config.yaml
n_head: 3
vocab_size: 1336
norm: "rmsnorm"
norm_eps: 1e-05
tie_embeddings: false
beta2: 0.98
weight_decay: 0.15
decay_fraction: 0.421
train_tokens: 148800000
steps: 4542
MLP neurons of a small language model. Each row is named by its layer, matrix (up: input weights; down: output weights) and neuron, and shows model dimensions 80-175. Each number is 128 + 24 x the weight over its row's rms, rounded and kept within 0 to 255. Numbers have three digits each.
A block is one neuron, or neurons of one layer that tend to fire together. Before each block is what it responds to, as a language model described it from the Wikipedia text at the highest values.

Year final digits. Final digit pieces of four-digit years, especially ones naming an event, season or edition, e.g. 198|5 Cupa, 2|020–21, 199|1 award.
L7.up144:112098117119115116157087124136131147139131100120125124070136137170136120096118098142148131095141103115123142158146116114099121105127119088125110150151053128066112104147134098117189135133154123128176101147100141170101122107154155101109172126134147120095151122145075116125144150134156090120
L7.down144:143134160126069119108159110110102128086134166148156093202126085103130162135142120133147155136071108115124150133140110097105124126163132141160117128112144111125143112108153120150132116126093152156120130175120117125143133184129154110118096166136131114134125168096159167144106142115135128148

Ordinal "nd" and word fragments. Mid-word pieces completing a word, chiefly "nd" in 2nd and Sándor, plus "ond", "ob", "any", and semicolons in sports-stat rows.
L3.up86:131112104132112164132149130142136127154141140146086105100126129121125097073127145162107082110154164111110125150142124158132112137122088142135164127124095119124095123115148168125139131107124138118132095113158109156090100142148141135132139112114137121155152133104091109151185146106130119104
L3.down86:116129122089127140160123145150148128109113115120138131161143137171134132167080110156102151119136085089146152130160104133131148097113108141134138130146125128086158130133165111157151118111121095159140160135118138138121122107130116118141120098118074137174148156100134162161112136153114127130
L3.up119:144104085153119112132107121106138097135121108098140137149114107110156142129129146114140128147119146109110128124100126098142156102155128095159168136133115129098106091139156140114156117149169132122125111137125136144092098086131129101147165131117176137087161110150104143132154123156095147147
L3.down119:096157156103151148151169113113134088109175123107149135133162149145134158134163132099109136143139150158110099171143130134125134132098071128117145101094106140148143166101098129158164110149096126103161110114118121164095123151141117119171139140127125128115162116102131126134126171122142131182
L3.up120:157136117090138114146160160125168114096145137103102107117125119114134116167133122134126077119128139114111120126090106102123132136163099102103138122124095078090109139138115132136158110157139089078130126140100125103104088127105093177126129112108188109095127138107131137137124138130096122100
L3.down120:145092122125146141122132145175132128144102086110111123127120140120108103122139114094095177142165161158120130107152086126146117069108098131169121108078174148155120096128123092122101168129182119133101095159141122109121132166110097082127134130138129171147123118152138167120127093116122114104
L3.up517:120099091110122138166183121093144148141137128155095114155156111155155120138100134148122101144179119140108140156114114096125124145156143091087124123117076089131120115148099147117130130142152100117136125158115168160117134121117134132080128129149113074125134103133150152119128131138116077110
L3.down517:170153163140149089164086137123110132124131064114157155177128119140110144138103086143102092136093143086167104088126136110172105141141138113142072139119141128133108127146180102162131114131141079148092174153118150109125128148111138123111134152111111158170113155110104077133118124146092119131

Split-off initial letters. Single-letter word-initial pieces like m, l, b, M, B split from the rest of a word, e.g. m+ember, m+i, l+ist, B+ucurești.
L3.up93:172113142144161126236122154110120125189158145117099132115138123112123102175132102110111082138131162135111090145176156088156115123127097107117140176103128093114096121133108095128159113124169120118108128128098125136120123089114104143130164145099117140057149119157139136160091136118129112112
L3.down93:130131152117184162056148095151162158112122153157156108128132144130123140108144118140169142138140129149111125132105129127115146151079165100131110091136096134149147137123160096149189125119142102137122145140109152114134120168127136142131124160128125120161168152102077117116127115118110176153
L3.up328:144135093175139125136133135127156156161106112139102105160113123118117115192084109122185125128141163079098126124134144124064128145134159122162162159117127098079147121120127107124165094158113121102133120132114132195135096151157154110095122146134144107101142214160135110125163177126147137147
L3.down328:145152085123117112114095153131135118104129158161099117117144109127122155111126146120149135127154130145133144105143100141129145138091122127133123135129148112137199169148158108137135139152096162050100109126145085102129125179120108102088110128141166117113110128110129138154124162102115137174
L3.up699:164130158096127120160118110127122178110158119102095133150098160128175126122083135121109090080107161143143112111136155069112178151165092108127173117128110087136123129156155112131155093121137118087126132114091140112095101122103132152108176120128139096111123152181133154141169187150096107115
L3.down699:133109108102151119155151142129100145116134117152155186104104101098107159137135125132124105130119146108083134132094106148159167152113124159126150095137162134086193126107127188131131130161133153132147120133106112142120118116142166113087164146138147112154139147086128158123177120103141163132
L3.up720:114088107124121112166136095142162163174104129127104082169089158116116138140102123114122095144124118148145134107128142068092151151106161106107113139124117086080139147109113098100178098146161109107192146127152117129125120118128114155135139098121129131076113142169102141169137194125165116107
L3.down720:109118103148125097129093124121133121121136114142217112116134080125112203099100138129084125114124136133159139125112101129108120126123135135097149118153103102149217186122154125144169112106104182086125145151121152156072127118124174132089130143125126102119090126098134108126122110095130174100

Word-start fragments. Short word-opening pieces such as l (l-esion, l-ong), p (p-ositive) and al (al-ong), plus "such" before "as", list dashes and unit symbols.
L7.up675:144099114120119179119137140125133119076121148107108122132101131168116143136092123139156150109123140135106153150110142148161130104107078099107116085108131133122111146115147154108150144125167121098156102136106139138104130102127152131135104120145134085106156137085170147133143109128146145109
L7.down675:123148125103144092108158142145104102177080136138146146085128124113140117139129126091167129122137133103090122132077133130093142111164137167133142116091130138112140086182134129125091137108135129117105138127146130100136128110103124186104136144117125152080163114124122137136125161107139133119

Prenominal modifier endings. Final piece of a word or year that modifies a following noun, mostly year digits (1965 Nobel, 1997 season), also Brazilian, reported, distinctive.
L5.up82:123108192112098108127128076149112149166149131128112130125175171134150153092132125142125108134152129136118131118122119126141147122125083103179140136122072158102133116170101153127163116136125142121128115169077167197155143112170149099136131147122145130115136119098117152119148129121134131118
L5.down82:146116087132140133122151130075141119122111110128135119167103103179123156121096080097095114104119155145145149123120090108133143149139168093101131126101113113107132134115130158111149149125145094146171134138128102124103142172101095111127108147119124132157154116170110117100147136130169133112
L5.up213:097107168134060114147084087151086164161135126126142108089151106124122101112147107182130119106159132123101096107173124168141115158134087123172122159135079137120121141163089169138146109134125109148143156137106147164148145114148126132099170137138139151123127120107093134112102123129119098123
L5.down213:126124110150116150146171114124133097117138135087157136200118095139114148095118109110147135086106155161133153126128103093161151091158136087122110120164091146117157098128149155152145135084157143136149092109154153134135155181143131112119110099118099144117142088132111166128122175163143165104
L5.up510:134124076173101119153116118149154147153135125150109104117101083145143100110122145170151116132105126059130156119121117128077114127111138092121109172126113102101086117175140104100146095123144073148139118159128166115114143133124123116136125103116148119097154122149130109176097135144123106102
L5.down510:090128150111118104142163085118138117131180155086123104141145128147157135147144129133140123122135123142141128137161075130155070116163120154101116133171098140142093116133136150126170111131168174169140150145162156135072150124147145184130148162151054153117132099127106161114142082162135163145
L5.up658:108110108121133124128109112176147170124121148129090097100113150154134134094138139140135112096128126135137152138103111120115132122126110096121112149136082091076147134167101161149170125153102121125149091130153129125138139164151141089121125125150151135130124152118144116156149178145108112111
L5.down658:150097145138088107130147115121116107099130120087156091161154060111136175081127117088158112111115154131099178151099107099104085124094120135114115159137141135109111105105158101094180153134158117114102159120114146137100155142109132144111172124127115127105166105086111147120126124156174104154

Word start after an article. First fragment of a word split into pieces, mostly right after "a" or "s", e.g. s|ep|arate, a l|ow, a d|istrict, a m|ember.
L5.up39:159135135162107156161102148143164124115161124140145169134140134154145121116121107127168130122128123130138145130164188110123130158148105128096118136097110115070113128193116155121163117095170127111152088111156122111104123099187139143104115140101116164098146146165154126143155150156156108074
L5.down39:114142096138131107087130078156139148127073115113108149133138120133090130100103148143159152175149131113175155117136132151085145111088147143139116100181176137136104133148096114149126173164133130176143082163118144125080149101114137104143170112121149093152109122112134106139120151111147134162
L5.up236:126118092094127124173131131184163138141102143120135125082138158138126111115117107135136124125136121143141147124150110098127121125140106075110128126141148094115118112121129129127115131095211113104151116128128142155148102108174141162095177115108096151148122084135103118137142116152160111106
L5.down236:100130131089162109103094160108152097166141131141104121133079116087181186086148108109117119145111131135163173157137137135108138125134125133151123118132151143153166178138194168078160131161117099123138128140147141138089096124160160096159116121123148138138119173113145122155117142101100161096
L5.up460:111077118156144137146137134122145166115104144141137114117131137142095110105114093119178148139186148141115148085132136139115128129085108074098131127098103151134118149115118130178181129128137125076138096104125109175129141140185127114130105123110130111152142146151096138146118144138134096085
L5.down460:172174124093099117117085112077121111157114132137076122080162140135092168134119072109072113157154159186174132122114150155106108118141104121140092108077147101168150164111149160130140145136093144124093112145169119118095144135084146117119104080138143143110120158129114118115117133126111137112
L5.up529:169133163177143189143135154129100184109127130117127107100146124126109084096108102167167115139132081104127138078111140138093126123127128146113153106079074106091142132100134127146139136172152110157137097104140119150157134128096142146138122118129131131105146140085118134128115160155092151152
L5.down529:084121166105135133125140134155139148102107142127092110114121150165135123121146139095156138145153130153152137139127124158135106087147145157108111140112123142163091141188119162131128149141094111147112109116134168108155104112115125149136151132137109088080127079140183086139140113144101150096

Adverb-forming -ly suffix. Word-final suffix pieces that complete a split word, mostly -ly making adverbs (previous-ly, high-ly, original-ly), sometimes other endings (bet-ter, min-ut-es).
L5.up47:147121114156141119114078127107151125136119134093109114133122137110101142115125097140145124142168140154099163139140104133129144134115122088137101169072136128148099122138094148161129109169117166148169113124126179148125139132149118101113095068155115133160098106112139119116109113217196151140
L5.down47:097114174110104160139147115107139114114114163157124134157138101105160112146159144167125138142091143127132092180119132144136116150115176145150126124099149092117121109119153111056116139076125115112136100149132105104090077153056082144086120137109144115096132121096107117114155097126091103137
L5.up166:168115109136089127147099149147130147139131093107137140124138139118110079121130109110131141098158150114095130134152139136119128093114172150148148131102086112128090132129114128132147082144108155137160096131116133135109089144149089107113132143129156141118147111103173120098106152134111107147
L5.down166:097138128152108153161175118117149127131184134104117110137137134159129149143110134174130089126128101134126123157139114088155114103153125118128138159125152137146168115156129137119106106105143151154138119148174141128097167178146104159133112092122120154163123145081141114151133115167166121160
L5.up312:134093126149082118122079155169169129188119131086127111123148127131089154150146123151135152140110149122141148079130143113156172154136110132114114137133112125120135101163092111111137148139136159152157151137121164145129147154179120123138108137160164134114150126095109156084091160178127095100
L5.down312:152103110126151116145138099136131115110130107132164124134099074133142135137088077164102070111124134150145130147150152110103132125077157139126150106135120118149148127098141129128162119142148117132116120117161127138131130175117142067117094116137118141114134083151079067138164119158160146168
L5.up474:177113148143127157128151137120129153175118140114126120129111134129153104123125135152162142132098117119121124102132122107122142138098144049150108130089127122108124168078076145170180137104123125130169108118110152141132130162152102108065139110147157120157093115114128083139122126143155088110
L5.down474:133109162152094110110155112106163126153146112154112112117136195140123141124135131126157123136152147097122126115127151157124089185164165127158125098087157092139098129136112138113142092145099114127145160095144142120143126116145129162149129149102118102114125122123139117126138148152096140160

Word-final inflectional suffixes. Final suffix pieces closing a word split into several tokens, such as -s, -ing, -ly, -ied, -ed, as in particul-arly, stud-ied, projec-ts.
L3.up8:164110137176099147138109098109125174172113116079145117152125121160113111117147142097142142143134144131108127125128162141141138109110116083146116170114109137119100116144116062097145120107160072127183115125118169125143168147132088129094160151098133085138116112125072149124145116152146134128
L3.down8:088107126116112119139149151141100072061095174161100090126143129107140169144105126143135156110125124120116123133141110128140150158108117136115166137150156142144111113108123161128159149126118137136162104108117066098132071132143091113122107175155108111134074143176145081115107096110128135143
L3.up338:125109074157165151133109113153131140122137155136142099161111075145128109110108134156149125146155133155152139117084160155127128103117126129137087162105141115124127117101133064114138113131161123120153125143114138177122157071118120111141101109136148146149100117126091135130101117152141142090
L3.down338:111114129103117107186151125117097087126181151084131098112154093136078122128150110143112150104159140154118132126166102096117155149120160139096105083128105157144123109161121187126128115127103094121134115153126109150099113099126166156120157127137095091111093147129101125130108125115082116178
L3.up476:125085126167145147126174124105121175142094083131112105124115115133117097164104155105190152151150127135146143137111134079099148082103099129147134139140131110149109121129099113110139141162153102110155108131087156159115163157130148124131153106135124170100118132165156101131111112129127160139
L3.down476:082160111094127108130148144159111077066090145126111121124153166096113121132128135144109139131117135118104107116061097142102058127125098145131150188127139098125108144116134096086116168134145143155137126146156113112131098102129131144151154121152119116137166128110122115110170137103104108177
L3.up637:126114116135172090161119143088108182167111131105081142147149164169115134105121118146152131133116139113137095107112147129153154156123154117127136156118109131115080149130095070085130104126154090092167134131123186166117170112117112129115126128111100125117093095145132140138076135151135120134
L3.down637:142113115124115146111110124130097138135139138126115102137148118120134139126141149146116126146151106142136137119133125135091198137141132095115104128088106111127091110085105117148140172137113094167149118110103123108183114133163132128114135154119160075159112148136095115075136095134093104158

Word-completing adverb pieces. Final word pieces completing adverbs, especially -ly (commonly, widely, completely), plus also, now, later, and endings like assemb-ly, author-ity.
L7.up319:121146118142095108103130156158173115109151115127116129115130161127132112133157100109140130090115117119078122060124145143149120129149128121119179157129135137180082111170111129128145178109112135125145105144124120162099185126162113142138127110146163124098136113114157066123146133159160102143
L7.down319:079122102061168149139131125094091113110074117115119152206149126153104113107109130147159124143152111132111161108133102154102123099129117152165084127166129160146102163139118139089104137143149161132149093101146135118118097110180135091125155129121102134122157096107120139111125124160128130149